Weights of a small transformer language model.
Size: 13 layers, width 576, 9 heads of 64 (1 for keys and values), MLP 2304 GELU.
Architecture: LayerNorm before each block, rotary positions, no biases in attention or MLP, tied embeddings.
MLP neurons of a small language model. Each row is named by its layer, matrix (down: output weights) and neuron, and shows model dimensions 224-287. Each number is 50 + 15 x the weight over its row's rms, rounded and kept within 0 to 99.
A block is one neuron, or neurons of one layer that tend to fire together. Before each block is what it responds to, as a language model described it from the Wikipedia text at the highest values.

Responds to: Mid-word fragment tokens
L6.down154:31 50 46 50 31 47 61 36 55 58 45 32 74 49 38 59 30 57 15 47 48 18 25 39 54 75 40 35 45 66 14 35 41 42 40 60 69 26 62 31 10 38 42 49 38 44 60 45 39 62 36 47 73 85 48 54 47 63 52 34 42 44 48 33
L6.down637:62 55 42 36 58 38 71 33 38 38 37 31 33 72 43 63 44 67 34 57 30 50 74 98 58 43 70 57 54 36 46 51 42 19 44 55 48 37 72 59 55 62 37 39 63 25 40 34 39 57 51 63 36 40 37 66 78 66 10 34 36 47 51 65
L6.down735:07 52 36 59 54 18 51 27 49 32 57 60 41 61 54 57 52 33 22 27 48 62 35 43 63 78 46 61 42 59 39 25 51 51 54 61 40 66 26 65 65 68 47 35 29 43 65 69 58 61 38 38 56 74 69 54 50 67 71 36 55 27 14 46
L6.down865:43 46 27 53 31 39 58 41 39 43 66 55 72 44 64 47 51 49 72 54 31 41 72 53 44 74 45 49 66 34 38 32 67 43 68 09 38 51 64 61 40 29 47 46 28 60 61 53 53 38 37 73 18 79 43 50 42 09 33 12 35 54 45 46
L6.down1014:64 60 45 42 45 34 41 64 40 52 60 28 28 52 42 56 51 43 53 18 28 24 65 43 20 33 60 16 73 49 53 66 41 54 70 21 54 45 33 24 57 40 76 61 20 62 40 39 80 74 43 64 69 52 60 38 32 63 67 42 34 58 71 50
L6.down1222:22 37 60 51 53 67 43 67 67 48 57 63 75 50 68 44 50 40 53 44 44 60 57 66 44 45 59 77 54 54 33 73 56 72 19 31 84 65 59 57 59 20 49 55 61 63 59 51 35 37 39 47 42 67 45 58 83 48 44 17 35 54 52 68
L6.down1442:71 69 54 36 51 35 54 46 45 47 56 60 50 74 41 69 69 61 46 38 36 39 39 56 32 44 26 53 52 44 36 62 78 48 54 66 53 34 51 34 41 45 73 46 26 29 69 58 60 70 52 60 28 24 56 27 63 52 49 32 16 47 46 49
L6.down2045:44 44 64 47 50 58 60 61 34 37 51 49 63 66 42 40 69 57 55 72 44 47 47 43 70 38 56 19 43 68 30 23 60 33 52 55 66 33 54 49 82 45 21 54 58 75 60 53 48 44 74 46 50 67 51 19 37 69 52 68 58 70 48 65

Responds to: Mid-word name fragments
L7.down7:65 00 40 42 62 75 36 68 46 31 45 48 58 54 51 33 71 40 59 59 45 75 60 47 63 67 63 25 44 40 55 45 65 56 44 43 69 57 72 73 48 61 49 38 42 48 26 41 52 54 34 35 43 42 27 35 62 54 49 51 37 43 52 50
L7.down492:43 59 48 57 32 41 51 58 48 55 41 39 72 62 79 63 35 33 45 22 36 66 45 19 57 28 54 51 48 49 36 84 36 48 26 46 45 50 58 34 45 35 48 53 44 16 32 75 50 60 42 63 57 28 50 67 57 46 57 31 64 11 48 36
L7.down584:43 49 39 50 54 45 44 31 36 87 38 56 45 33 78 25 17 47 49 42 33 46 72 62 64 29 55 39 49 57 47 42 58 34 59 63 62 75 44 18 66 08 37 17 53 21 75 53 56 74 45 57 71 48 66 43 68 56 52 33 50 54 49 81
L7.down893:65 52 43 28 66 64 53 22 38 58 56 59 61 54 57 56 50 39 69 61 57 25 55 49 39 59 58 52 74 23 82 47 46 80 68 69 72 38 41 35 43 68 43 50 75 44 57 61 38 36 46 51 59 43 49 78 46 76 53 55 36 30 58 49
L7.down936:30 63 49 41 47 65 45 69 38 59 56 69 61 53 32 55 49 37 82 67 42 37 64 36 36 33 67 67 28 97 57 45 68 46 69 60 57 56 38 51 52 52 51 60 40 57 50 22 54 77 47 25 63 42 61 39 71 24 51 28 40 77 36 45
L7.down1308:38 57 62 86 50 78 24 11 46 29 63 44 65 43 75 48 60 53 63 63 58 63 62 72 73 60 38 26 19 51 54 49 75 60 42 43 46 51 82 34 28 43 51 56 40 45 57 63 51 23 60 55 40 54 53 50 75 70 44 68 50 61 37 47
L7.down1741:30 61 67 40 61 34 46 37 70 44 62 54 31 45 45 44 65 49 43 44 55 58 39 52 55 68 39 74 46 60 41 48 51 51 30 54 55 35 58 64 58 67 34 46 34 54 41 39 47 56 55 61 47 57 48 54 65 76 69 47 68 69 57 51
L7.down2023:40 54 64 67 57 26 49 38 31 40 32 59 39 50 37 33 56 66 38 38 58 58 59 75 31 81 48 86 47 17 56 53 43 55 50 44 44 42 59 37 43 51 60 34 45 42 30 75 17 53 50 62 65 49 37 65 63 63 30 31 44 22 44 47

Responds to: Name pieces and range connectors
L5.down559:82 58 63 54 57 45 26 46 59 79 60 45 63 68 53 42 47 21 38 36 55 68 51 67 38 42 44 36 44 49 31 58 45 38 58 64 46 66 58 88 48 56 58 99 37 57 36 31 62 42 53 64 52 51 34 71 64 43 36 57 38 47 33 44

Responds to: Mid-word subword fragments
L5.down984:36 55 51 32 47 70 62 83 82 19 65 65 54 54 64 43 47 37 63 62 31 61 35 49 79 71 52 49 59 50 70 64 49 47 61 48 47 35 88 34 41 44 46 45 60 57 49 47 41 62 39 61 05 41 44 56 58 60 50 30 39 66 53 50

Responds to: Mid-word fragments, CJK characters
L7.down296:72 62 59 59 46 46 42 39 73 69 37 42 46 59 47 68 53 18 46 94 29 65 69 61 30 26 90 64 53 52 51 66 62 38 54 39 48 21 61 51 42 13 25 48 48 48 60 62 56 46 32 55 41 41 54 45 78 42 67 49 33 41 65 51
L7.down346:67 39 51 73 54 65 53 46 62 43 51 64 20 56 54 26 58 52 49 49 44 57 51 41 41 53 49 68 44 20 63 36 44 66 57 49 32 53 34 21 57 41 57 70 50 54 50 45 54 47 46 43 61 53 32 38 43 68 83 44 28 64 75 51
L7.down605:50 30 43 63 64 63 19 67 69 61 25 34 39 54 39 60 65 71 41 51 46 56 48 56 77 70 91 62 40 52 76 30 17 64 57 50 59 50 43 57 35 57 41 65 67 66 16 76 78 49 54 53 42 78 52 74 54 55 51 31 41 98 51 75
L7.down758:26 49 63 73 40 49 49 40 59 44 15 71 63 52 42 40 47 54 52 67 45 55 48 42 46 42 23 39 16 76 24 50 61 23 33 56 26 62 43 55 31 39 65 53 65 66 53 36 54 41 37 47 35 48 54 47 32 39 52 48 64 34 69 38
L7.down1287:81 49 48 34 38 46 46 53 49 38 51 65 42 71 51 61 70 22 40 64 29 54 44 46 47 51 90 66 44 33 62 63 56 60 76 62 39 49 73 59 68 27 25 47 54 27 48 48 39 43 33 57 53 70 58 42 69 57 59 42 19 46 46 51
L7.down1432:25 69 57 29 41 33 48 53 19 52 21 40 55 82 52 64 18 82 60 52 41 28 53 49 25 53 39 83 54 30 19 37 65 34 40 35 36 59 26 62 31 46 57 19 46 59 81 49 50 62 60 88 77 36 64 49 48 25 55 30 68 36 43 59
L7.down1646:81 58 48 50 55 47 75 54 47 38 34 72 44 41 62 49 39 37 45 64 47 59 42 48 52 35 59 63 48 41 38 57 35 36 34 50 63 43 74 55 66 47 37 63 24 57 35 53 58 54 59 45 50 37 52 42 54 61 48 66 49 40 56 17
L7.down2212:51 44 53 72 54 35 51 69 45 60 66 35 38 56 56 27 55 37 39 31 30 41 58 39 11 19 66 60 71 47 19 41 23 43 37 42 64 30 53 66 62 40 35 76 36 64 35 24 47 49 34 25 51 26 58 50 54 47 70 49 48 48 34 31

Responds to: Mid-word subword pieces
L6.down137:59 61 45 36 37 58 66 47 59 25 63 67 58 65 56 43 63 40 66 55 43 71 63 36 40 44 46 44 35 59 59 58 44 61 74 41 41 53 46 48 21 69 40 44 44 48 47 46 25 55 57 67 47 40 24 39 53 45 46 83 37 55 51 48
L6.down243:30 60 47 69 40 40 58 40 52 37 50 36 37 30 30 93 44 60 63 72 67 47 60 66 53 33 36 55 59 65 25 55 35 69 36 51 71 09 43 66 45 54 27 58 45 33 75 45 50 93 45 59 46 52 73 50 39 35 47 56 45 56 45 22
L6.down392:73 48 45 75 73 72 56 39 33 45 43 41 68 50 45 43 38 37 44 59 20 61 42 23 36 50 69 42 61 48 52 50 45 78 60 43 14 57 44 33 74 31 68 60 59 26 46 18 80 65 74 47 56 51 33 31 25 50 30 44 43 57 59 66
L6.down554:52 41 44 58 40 57 69 54 36 59 58 70 37 47 26 54 24 45 59 41 49 53 75 23 36 40 54 37 39 30 55 45 65 69 26 63 29 60 33 54 68 34 29 45 79 50 58 52 38 66 30 31 53 47 41 55 32 41 43 44 67 36 43 83
L6.down1159:36 49 76 60 35 86 23 77 64 58 60 40 35 60 39 59 27 70 64 18 72 48 31 65 56 65 52 56 60 44 43 80 66 65 55 31 62 49 23 36 55 63 53 69 60 63 60 62 61 79 70 24 29 51 56 44 57 64 39 57 40 45 35 43
L6.down1611:41 57 67 71 29 51 48 61 59 61 68 32 61 46 62 51 73 34 21 72 39 58 66 64 51 61 06 50 45 57 70 54 55 58 49 44 25 46 66 80 62 57 56 48 45 36 64 58 49 52 36 47 53 62 33 57 59 46 48 33 51 54 67 39
L6.down1614:59 56 50 17 66 57 19 68 36 21 37 49 26 71 46 68 40 69 34 63 52 59 76 57 42 63 49 23 46 36 37 57 61 62 53 52 39 56 26 48 57 52 63 60 58 30 40 16 46 76 31 29 69 42 36 52 32 35 55 28 57 40 66 29
L6.down2187:34 13 54 41 53 59 66 35 58 39 48 63 38 48 26 42 50 63 65 62 29 40 62 62 57 58 52 20 48 47 35 57 56 58 57 36 48 53 65 43 28 57 39 44 00 52 44 58 51 54 89 57 62 48 60 63 49 50 67 30 50 53 66 33

Responds to: Head noun completion
L7.down103:68 69 56 68 47 40 40 55 14 36 55 34 33 83 42 49 50 34 69 24 66 56 43 50 33 52 52 44 82 41 56 43 65 64 24 51 66 30 45 34 64 52 38 50 39 37 35 24 18 36 44 71 67 39 61 86 44 53 56 65 44 54 25 41
L7.down525:67 42 74 36 21 16 54 38 55 64 54 49 49 72 52 55 41 47 39 45 44 69 37 45 38 49 81 57 37 45 49 55 81 66 39 39 76 29 59 56 69 42 64 54 59 37 45 45 62 37 27 65 47 25 46 51 36 57 70 41 60 62 28 59
L7.down558:40 68 61 49 59 39 73 61 51 67 56 76 64 56 32 37 44 58 45 39 47 46 48 44 36 52 25 60 70 53 35 66 61 59 53 61 56 21 62 24 43 56 45 39 63 69 43 56 38 36 57 40 60 55 41 51 42 61 74 03 33 67 34 44
L7.down1458:62 62 27 34 46 47 53 30 29 51 30 51 45 57 83 61 39 48 27 73 48 37 74 73 47 62 53 54 75 59 34 33 31 33 59 43 80 65 56 55 32 50 47 20 50 53 60 50 53 41 36 69 45 38 53 46 24 51 59 45 55 45 36 52
L7.down1472:54 46 77 37 65 24 42 59 45 55 65 41 68 56 52 60 69 46 19 55 29 33 14 76 55 50 58 45 40 49 48 63 54 50 43 73 49 17 21 26 68 37 41 54 70 56 40 53 50 36 58 52 68 17 40 71 61 51 74 61 34 71 62 63
L7.down1702:63 41 56 48 43 32 28 37 30 31 51 57 81 52 41 66 47 38 44 52 16 61 22 62 72 58 47 48 46 57 43 72 55 53 53 47 53 27 29 19 58 54 67 44 45 42 52 72 60 33 67 71 45 51 71 82 51 67 61 44 25 57 36 49
L7.down1998:35 52 51 45 43 48 71 52 49 34 95 40 53 77 47 95 48 37 59 62 51 71 33 53 36 43 64 59 42 61 30 62 62 42 66 41 55 41 24 66 64 43 37 35 42 37 58 36 38 21 50 39 49 42 53 75 14 60 39 63 60 58 60 36
L7.down2302:68 61 61 66 79 70 54 45 36 40 58 42 58 48 44 76 58 64 43 38 29 50 58 36 75 74 62 56 35 29 32 39 58 53 48 41 33 43 41 12 63 36 07 56 58 41 44 69 49 32 25 59 23 32 68 60 27 81 33 74 63 56 50 53

Responds to: Determiners after prepositions
L6.down768:27 43 51 20 45 31 24 47 65 48 39 37 35 43 42 35 41 47 52 54 50 46 29 44 72 27 47 61 27 46 50 33 30 38 38 74 31 51 45 56 63 72 56 44 27 40 42 21 40 58 38 56 50 63 53 39 79 59 63 42 41 20 60 36
L6.down1184:23 51 47 33 65 59 44 40 38 61 33 13 49 54 30 59 33 70 61 61 45 59 08 46 20 51 65 67 38 25 49 55 61 88 36 46 61 75 41 55 50 45 55 67 53 56 53 55 18 65 49 69 43 64 68 62 68 33 49 48 60 47 44 37
L6.down1524:83 81 27 42 46 61 33 58 41 57 65 74 49 60 52 52 38 57 51 64 52 52 29 73 65 48 35 59 65 98 61 56 54 54 34 61 48 51 40 66 55 53 72 44 58 53 40 32 41 38 62 79 52 37 43 47 48 49 38 72 34 43 22 37
L6.down1545:56 62 27 36 57 42 68 66 41 57 39 57 16 48 48 61 73 50 62 43 63 60 34 39 40 44 56 59 74 26 67 52 51 48 51 32 37 33 47 49 38 28 66 57 63 78 53 36 70 72 55 62 69 37 69 34 52 54 53 49 46 62 80 51
L6.down1754:39 69 44 47 42 44 28 46 53 34 29 00 41 66 53 41 37 66 52 56 46 61 67 57 66 67 71 63 40 64 50 34 54 58 57 36 68 81 51 74 30 64 48 59 39 49 38 59 24 29 46 66 27 42 70 48 77 51 62 51 43 58 64 35
L6.down1909:48 48 47 55 33 46 65 47 41 31 51 44 63 38 47 71 52 38 36 36 38 38 67 42 16 16 54 66 59 28 57 40 37 39 47 49 45 48 33 25 42 31 43 36 70 48 36 49 34 39 50 78 30 13 47 60 49 49 37 94 68 57 48 53
L6.down1951:49 62 54 76 53 45 51 39 52 55 48 55 57 42 44 66 52 53 30 61 38 91 69 59 61 44 71 55 57 54 72 68 63 56 61 43 49 29 66 11 65 69 49 50 54 57 47 55 60 26 38 47 29 75 63 35 78 38 51 42 43 42 39 56
L6.down2291:49 07 30 42 69 62 37 63 37 41 57 80 46 45 32 57 53 42 78 41 25 38 49 47 33 33 55 36 80 87 48 42 49 56 44 76 25 56 34 67 28 61 21 34 58 40 20 33 39 63 35 64 32 38 37 54 46 80 62 38 38 52 62 73

Responds to: Table points and mid-name pieces
L6.down61:58 45 50 51 61 59 44 54 69 55 57 49 19 29 45 48 41 50 56 53 26 48 52 58 68 25 32 65 60 39 28 29 53 63 62 55 35 61 28 57 34 52 56 39 52 58 67 47 37 73 59 49 68 38 51 54 56 71 81 57 72 29 37 40
L6.down908:38 40 31 58 37 40 62 63 73 61 54 75 53 33 53 47 55 48 62 46 64 99 38 51 44 44 55 53 67 56 20 54 39 46 35 53 44 76 55 33 84 50 48 71 31 49 26 45 39 45 29 49 65 35 71 35 44 69 65 36 57 49 70 54
L6.down1212:26 20 55 34 53 53 44 50 39 66 63 67 45 30 69 39 50 58 38 50 49 65 55 54 71 46 28 47 60 61 34 66 48 39 61 56 67 62 71 63 44 65 45 40 31 37 53 56 60 62 65 63 38 52 33 54 59 59 39 51 63 41 55 49
L6.down1257:49 51 50 55 16 25 36 52 41 72 44 39 52 74 19 69 78 49 55 56 64 60 66 65 38 60 49 69 62 63 54 50 61 27 24 69 45 64 60 38 77 55 60 77 35 46 60 48 37 55 40 68 46 46 68 75 57 38 36 51 53 45 52 40
L6.down1293:48 07 25 57 61 83 62 52 91 65 40 52 41 37 47 55 34 67 51 48 66 58 65 46 29 20 40 56 46 52 48 54 50 44 75 31 41 42 32 48 35 41 44 48 51 26 62 66 73 35 40 45 42 73 54 55 52 63 65 61 55 44 42 52
L6.down1615:37 32 47 61 47 84 25 18 34 49 25 49 45 41 41 35 53 76 54 70 66 68 72 36 33 35 66 32 49 24 28 55 77 36 64 65 95 51 59 44 68 50 55 43 53 50 52 44 36 17 38 66 54 40 54 25 63 45 45 35 54 42 48 43
L6.down1789:57 54 62 54 46 43 41 32 60 54 57 79 40 43 36 38 79 55 47 60 47 38 59 56 66 33 74 39 61 30 35 73 43 51 43 62 60 43 40 80 43 48 55 73 50 63 68 46 51 22 56 57 61 78 74 33 03 52 59 52 47 46 44 51
L6.down2077:51 68 67 48 32 72 65 54 64 47 38 42 44 68 64 35 43 58 58 25 16 65 62 86 17 52 57 62 49 29 49 40 32 63 42 80 39 65 33 37 32 35 51 38 56 84 57 32 61 64 63 67 48 58 46 40 44 68 55 70 69 59 48 46

Responds to: Mid-word fragments
L7.down40:59 78 52 20 66 36 64 44 33 58 58 44 42 64 37 77 50 47 54 50 39 44 62 58 54 20 35 48 60 40 62 32 71 50 48 52 46 48 31 41 12 39 41 40 60 50 46 41 37 38 47 35 55 38 64 41 32 09 57 62 56 51 45 38
L7.down60:35 34 65 58 38 69 61 44 53 58 39 39 26 60 50 49 37 28 66 63 58 56 33 53 85 52 67 60 51 48 31 64 59 22 34 40 61 18 40 79 43 38 63 59 58 58 70 24 32 47 23 38 43 59 55 43 71 45 43 46 42 49 56 33
L7.down582:45 75 68 69 59 57 49 77 66 46 31 56 47 55 54 52 43 72 44 72 55 67 77 48 74 57 62 31 30 57 75 74 81 42 54 54 45 34 63 52 60 55 48 41 48 53 60 62 37 64 63 90 59 57 52 66 51 18 29 71 49 62 44 46
L7.down843:61 63 52 80 64 36 29 66 33 51 38 25 38 42 47 72 65 48 23 57 40 46 67 57 30 67 79 34 67 53 67 48 56 42 33 63 40 41 72 37 41 24 49 30 57 50 47 40 69 77 50 52 39 38 40 66 66 25 63 73 53 52 50 51
L7.down1333:37 33 48 35 61 52 68 48 52 63 31 39 61 41 58 43 16 49 66 57 73 40 52 32 52 37 53 35 32 55 59 31 33 80 44 77 54 56 60 70 36 60 50 36 56 19 26 57 81 63 40 55 64 27 61 77 66 30 61 61 74 71 69 46
L7.down1645:66 43 54 40 72 21 63 62 44 41 52 10 29 64 59 73 45 40 21 37 62 45 79 40 32 56 50 68 44 46 70 59 31 49 78 48 44 55 74 59 40 66 49 56 48 45 72 64 53 71 27 40 55 54 71 08 77 31 97 50 41 58 58 60
L7.down1726:51 48 55 47 58 64 60 39 52 61 48 63 62 92 24 41 43 45 60 45 41 60 72 34 44 43 78 72 41 54 38 40 40 57 54 34 51 60 32 17 55 64 41 44 52 51 68 44 36 27 73 76 63 46 49 48 71 71 47 60 71 60 57 39
L7.down1899:25 46 75 59 55 48 55 56 64 64 66 44 74 29 31 62 34 46 24 20 54 68 57 61 59 55 64 72 71 70 47 38 57 72 51 57 46 44 37 47 48 33 54 35 54 47 35 77 45 52 31 87 43 56 58 68 67 44 42 86 65 44 38 44

Responds to: Mid-word compound fragments
L7.down105:61 71 51 43 60 56 71 65 67 66 51 35 59 41 32 66 56 74 33 40 35 59 40 82 93 50 35 67 52 58 64 40 32 26 50 59 27 34 47 46 81 35 20 38 42 41 35 35 58 58 68 41 34 51 52 32 39 36 37 63 57 32 65 40
L7.down331:48 35 78 25 50 59 54 75 49 33 60 39 41 67 52 36 41 52 68 37 51 51 35 62 63 47 43 53 32 52 55 47 78 37 65 82 28 49 47 38 51 45 64 40 38 57 43 50 56 65 23 42 52 34 34 63 81 47 23 59 18 52 50 50
L7.down952:57 97 62 70 30 40 48 52 43 40 58 18 57 53 45 45 77 53 12 87 41 57 49 56 49 61 31 39 55 71 80 83 48 68 65 48 41 45 63 52 48 46 23 25 46 35 69 48 57 47 34 62 46 60 31 50 59 62 34 48 46 59 75 45
L7.down1408:86 49 41 37 32 78 43 43 61 46 61 43 56 53 44 44 46 43 35 75 25 19 42 51 52 31 62 54 50 59 77 59 39 43 81 63 56 68 67 52 37 55 56 64 37 50 63 46 51 63 29 62 51 78 43 46 51 49 34 47 41 26 59 41
L7.down1482:59 64 59 48 65 50 55 84 41 57 36 39 69 63 58 55 43 40 48 42 40 55 52 17 81 64 42 63 63 68 74 63 61 62 44 79 58 58 62 44 53 26 49 78 45 48 65 45 44 41 26 76 46 58 45 41 60 32 57 54 48 38 56 47
L7.down1853:41 37 43 46 13 68 44 57 31 57 57 39 33 62 57 48 54 51 54 45 46 47 79 68 18 41 52 13 63 63 60 27 55 59 58 77 69 60 41 50 52 63 57 59 61 37 64 64 33 56 54 66 52 55 57 51 60 34 78 53 26 94 53 53
L7.down2014:63 28 56 60 71 44 45 51 40 28 49 43 53 57 52 65 39 61 57 33 54 41 58 21 45 44 65 04 45 69 52 66 27 72 57 67 35 51 51 37 42 13 63 29 53 53 70 63 39 35 47 38 54 52 61 53 80 80 48 71 30 34 29 42
L7.down2142:34 41 52 35 41 55 28 55 51 45 60 56 49 57 69 64 61 26 60 50 49 41 33 42 48 27 53 45 32 15 31 12 30 56 44 72 57 25 28 36 29 42 49 64 41 36 30 44 54 58 51 52 54 67 25 62 59 44 41 42 67 50 49 58

Responds to: Ranking and category nouns
L5.down149:57 30 40 30 42 37 57 52 24 45 46 28 41 55 47 56 43 71 34 54 21 17 21 58 24 59 45 59 68 78 34 52 45 37 63 39 57 52 29 50 51 66 61 61 50 65 38 30 78 48 56 55 51 42 49 69 58 57 42 53 68 34 43 44

Responds to: Final word of titles
L6.down135:48 76 59 59 50 44 51 53 32 69 17 68 38 65 79 67 71 33 59 42 31 42 43 64 09 55 41 35 58 46 66 40 63 74 53 47 50 45 46 34 58 40 49 76 39 45 50 76 64 57 28 51 48 23 44 37 59 64 38 63 67 42 63 52
L6.down215:13 61 53 57 64 29 47 58 66 53 50 49 61 39 49 41 49 51 72 24 32 16 90 33 46 46 46 50 48 70 33 37 43 63 75 45 31 45 42 48 43 36 37 63 45 29 64 53 31 70 37 56 36 56 50 40 44 37 51 53 34 33 33 54
L6.down574:36 42 55 50 29 59 41 55 42 42 50 43 59 37 60 37 51 56 30 37 50 63 66 64 33 40 52 61 52 48 67 51 42 67 37 54 57 71 35 46 47 42 17 51 46 41 47 41 73 48 38 43 56 58 60 63 56 63 78 60 62 66 36 51
L6.down849:60 51 27 72 68 36 37 25 37 40 37 39 63 76 53 54 23 67 34 53 66 54 69 49 25 30 73 64 46 41 52 43 71 57 54 67 48 59 41 75 33 53 31 46 73 20 60 46 46 60 48 45 53 21 41 49 49 63 68 22 53 49 74 64
L6.down1134:78 38 46 78 49 49 53 43 34 30 45 40 54 87 42 36 57 66 47 32 43 35 53 71 44 27 53 49 58 49 31 65 63 54 63 59 48 66 32 46 56 46 43 45 52 61 42 16 67 59 63 30 52 63 62 42 61 50 24 64 27 61 73 44
L6.down1295:50 43 30 38 53 53 50 37 36 51 70 71 65 49 54 59 38 33 50 48 57 44 54 36 51 32 62 62 48 57 33 54 50 52 59 72 67 78 58 60 57 54 31 55 54 32 21 49 30 29 55 44 52 58 53 43 39 59 56 46 69 48 80 40
L6.down1750:49 53 63 24 67 43 40 39 53 32 70 57 61 54 29 42 42 66 44 32 72 36 47 50 22 84 39 65 46 55 55 53 31 56 48 49 39 46 48 47 59 39 50 53 49 45 44 04 44 14 41 72 46 45 45 32 44 51 72 33 78 53 28 49
L6.down1920:50 46 52 47 63 52 08 58 51 55 50 76 63 61 55 62 32 43 25 38 42 72 41 70 46 45 47 35 54 82 46 53 83 49 48 56 42 53 24 69 20 45 73 40 41 26 73 28 36 64 56 63 85 44 42 74 51 64 78 30 60 51 36 68